Part of a small language model's weights.
Training: a variant of Adam for these matrices, 6872 steps.
MLP neurons of a small language model. Each row is named by its layer, matrix (up: input weights) and neuron, and shows model dimensions 282-345. Each number is 128 + 24 x the weight over its row's rms, rounded and kept within 0 to 255.
Before each neuron's rows is what it responds to, as a language model described it from the Wikipedia text at the highest values.

Measurement units and scores
L2.up636 [152  95 168 124 124 126 164 151 141  99 134 142 114 181  99  84 121 110 149 113  93 140  98 133 133 162 142 132 136 119 154 110 116 172 128 150 120 105 115 126 125 177 123 175 176  96 147 153 160 133 136 134  92 137  92 145 110 153 128  90  78 166 115 121]

Closing parenthetical brackets
L3.up580 [126 100 119 117 107 145 156 141 148 106 143 137 100 159  84 140 135 181 120 110 113 195 184 119 139 100 116  98 131 132 157 126 115 120 169 125 108 116 130 120 145  93 159 101 105 135 145 133 137 118 116 107 144 113 161 148 125 166 113 158 155 134 107 134]

Time and lifespan words
L2.up2287 [157 132 136 147 152 126 130 121 114 101 147 146 136 146 171  74 133 110 134 138 126 152 132 186 140  94 150  99 125 101 111 126 106 135 139 116 141 137 154 110 129 107 109 124  93 122 123 121 104 142 139 113 148 155  76 171 148 163 134 187 157 148 104 186]

Word-internal name pieces
L2.up270 [132 108 154 151 152  97 140 130 171 106 104 130 115 146 109 117 129  99 125 161 109 143 171  78 106  78 113  74 126 146 134 137 142 147 123 111 112 121 159  68 127  97 121 138 143 145 149 112 119 151 147 161 106 155 158 105 108 125  93 105  71 130 149 108]

Structured-data punctuation fragments
L5.up1073 [140  96 151 112 114 110  84 169 138 100  89 114 140 163 140 132 137 139 132 159 107  99 113 132 139 149  72 154 145 107 127 106 139 110 122 104 180  64 105 150 111 113 126 155 138 126 124 124 110 151  92 104 131 102 103 131 156 147 143 117  89 147 145 124]

Numbers in structured data
L5.up1861 [121 107 188  88 106 163 126 153 115 150 123 160 139 117 117  98 141  90  99 100  80 163 136  97 133 156 135 155 164 157 133  85 124 159 119 112 105 103 122 117  83 108 148 124 168 154 149 128 156 110  94 171 143 127 120 128 147 134 154 129 124 138 142  99]

Continuations after number words
L5.up1095 [ 89 139 118 123 150 119 110 112 116 117 131  98 147 132 109 160 152 130 194 171 110 127 128 126 135 183 113 151 142 107 138  87 145 127 132  91 133  96 146 123 107  92 146 121 148 134 118 137 134 118 110  84 121 121 110 140 119 218 114 159 112 127 125 131]

Definitional "is a" article
L3.up2675 [143  99 127  75 119 138 138 158 136 113 127 129 146 108  95 146 156 126 140 133 126 176 100 133 125 153 110 109 128 108 135 119 127 139  88 108 124 132 109 105 100 142 144  98 119 116 107  93 111 162 101 168 126 116 148 187 128 152 162 129 105 161 114 149]

Word-internal joining punctuation
L3.up2587 [111 138 139 125 124 108 117 100 101  78 159 122 112 112 146 125 173 117 173 169 128 135  99 120  71 115 124 147 136 163 115 113 136 123 110 121 146 125 115 178 101  82 103 102 137 104 120 139  93 105 147 173 148 143  77 146 157 149 128 130 149 165  94 106]

Units after numbers
L3.up2717 [163 104 148 117 107 138 141 100 130 166 123 135 124 124  97  93 120  93 138 107  91 106 136 105 157 173  87 112 160 148 132 111 164 134 140 127 128  87 151  79 113 156 108 155 145 115 143 141 149 140  88  95 110 133 117 146 117 135 116 118  95 164  98 120]

Paragraph-initial name pieces
L5.up165 [113 130 134 106  92 126 150 144 148 141 151  94 129 171 113 137 107  71 118 168 117 128 135 167 159 122  89 129 151  92 112 153  89 101 117  75 143 150 159 128 121  84 114 145 163 141 103 103 109 109 144 105 130 107 146 147 155 134 128 130  62  69 144 149]

Encyclopedic definition connectors
L5.up682 [140 108 115 118 149 163 106 126 115 133 110  86 112  82  87 135 124  72 146 182 103 152 131 104 125 112  89 132 100 100 116 110 142 150 150 128 145 113 181 144 134 119 104 130 152 135 105 144 102 127 135  79  78 105 119 131 145 156 121 137 129  99 128 143]

Word-final subword pieces
L3.up1644 [128  94 112 123 169  95 158 153 158  84 128 129 146 172 138 101 112 124 152 111 136  98 110 101 165 109 153  78 114  96 156 177  91 147 125 136 106 120 136 101 117 131 105 156 158 133 139 127 116 106 142 135  92 112 125  91 161 159 139 117  93  98 121 132]

Word-final pieces in lists and tables
L2.up847 [102 112 150 144 131 122 149 116 116 138 149 137 141 123 108 131 158 123 121 120 140 126 164 156 176 168 111 167 115 135 163 152 127  99 109 140 111 128 141 144 121 118 121 122 124 118 144 121 138 167 114 135 119 121 110 180 120 171 145 133  52 149 118 136]

Definitional predicate openers
L2.up2148 [120  98 119 126 143 161  99  93 113 112 126 128 140  97 114 174 143 173 177 119 153 178 126 113 104  90  98 136 108 134 128 143  97 145 153 132 150 127 125  80 113 128 115 134 111 117 120  77 157 116 101 158  84 126 112 152 142 112 147 157 141  86 103 149]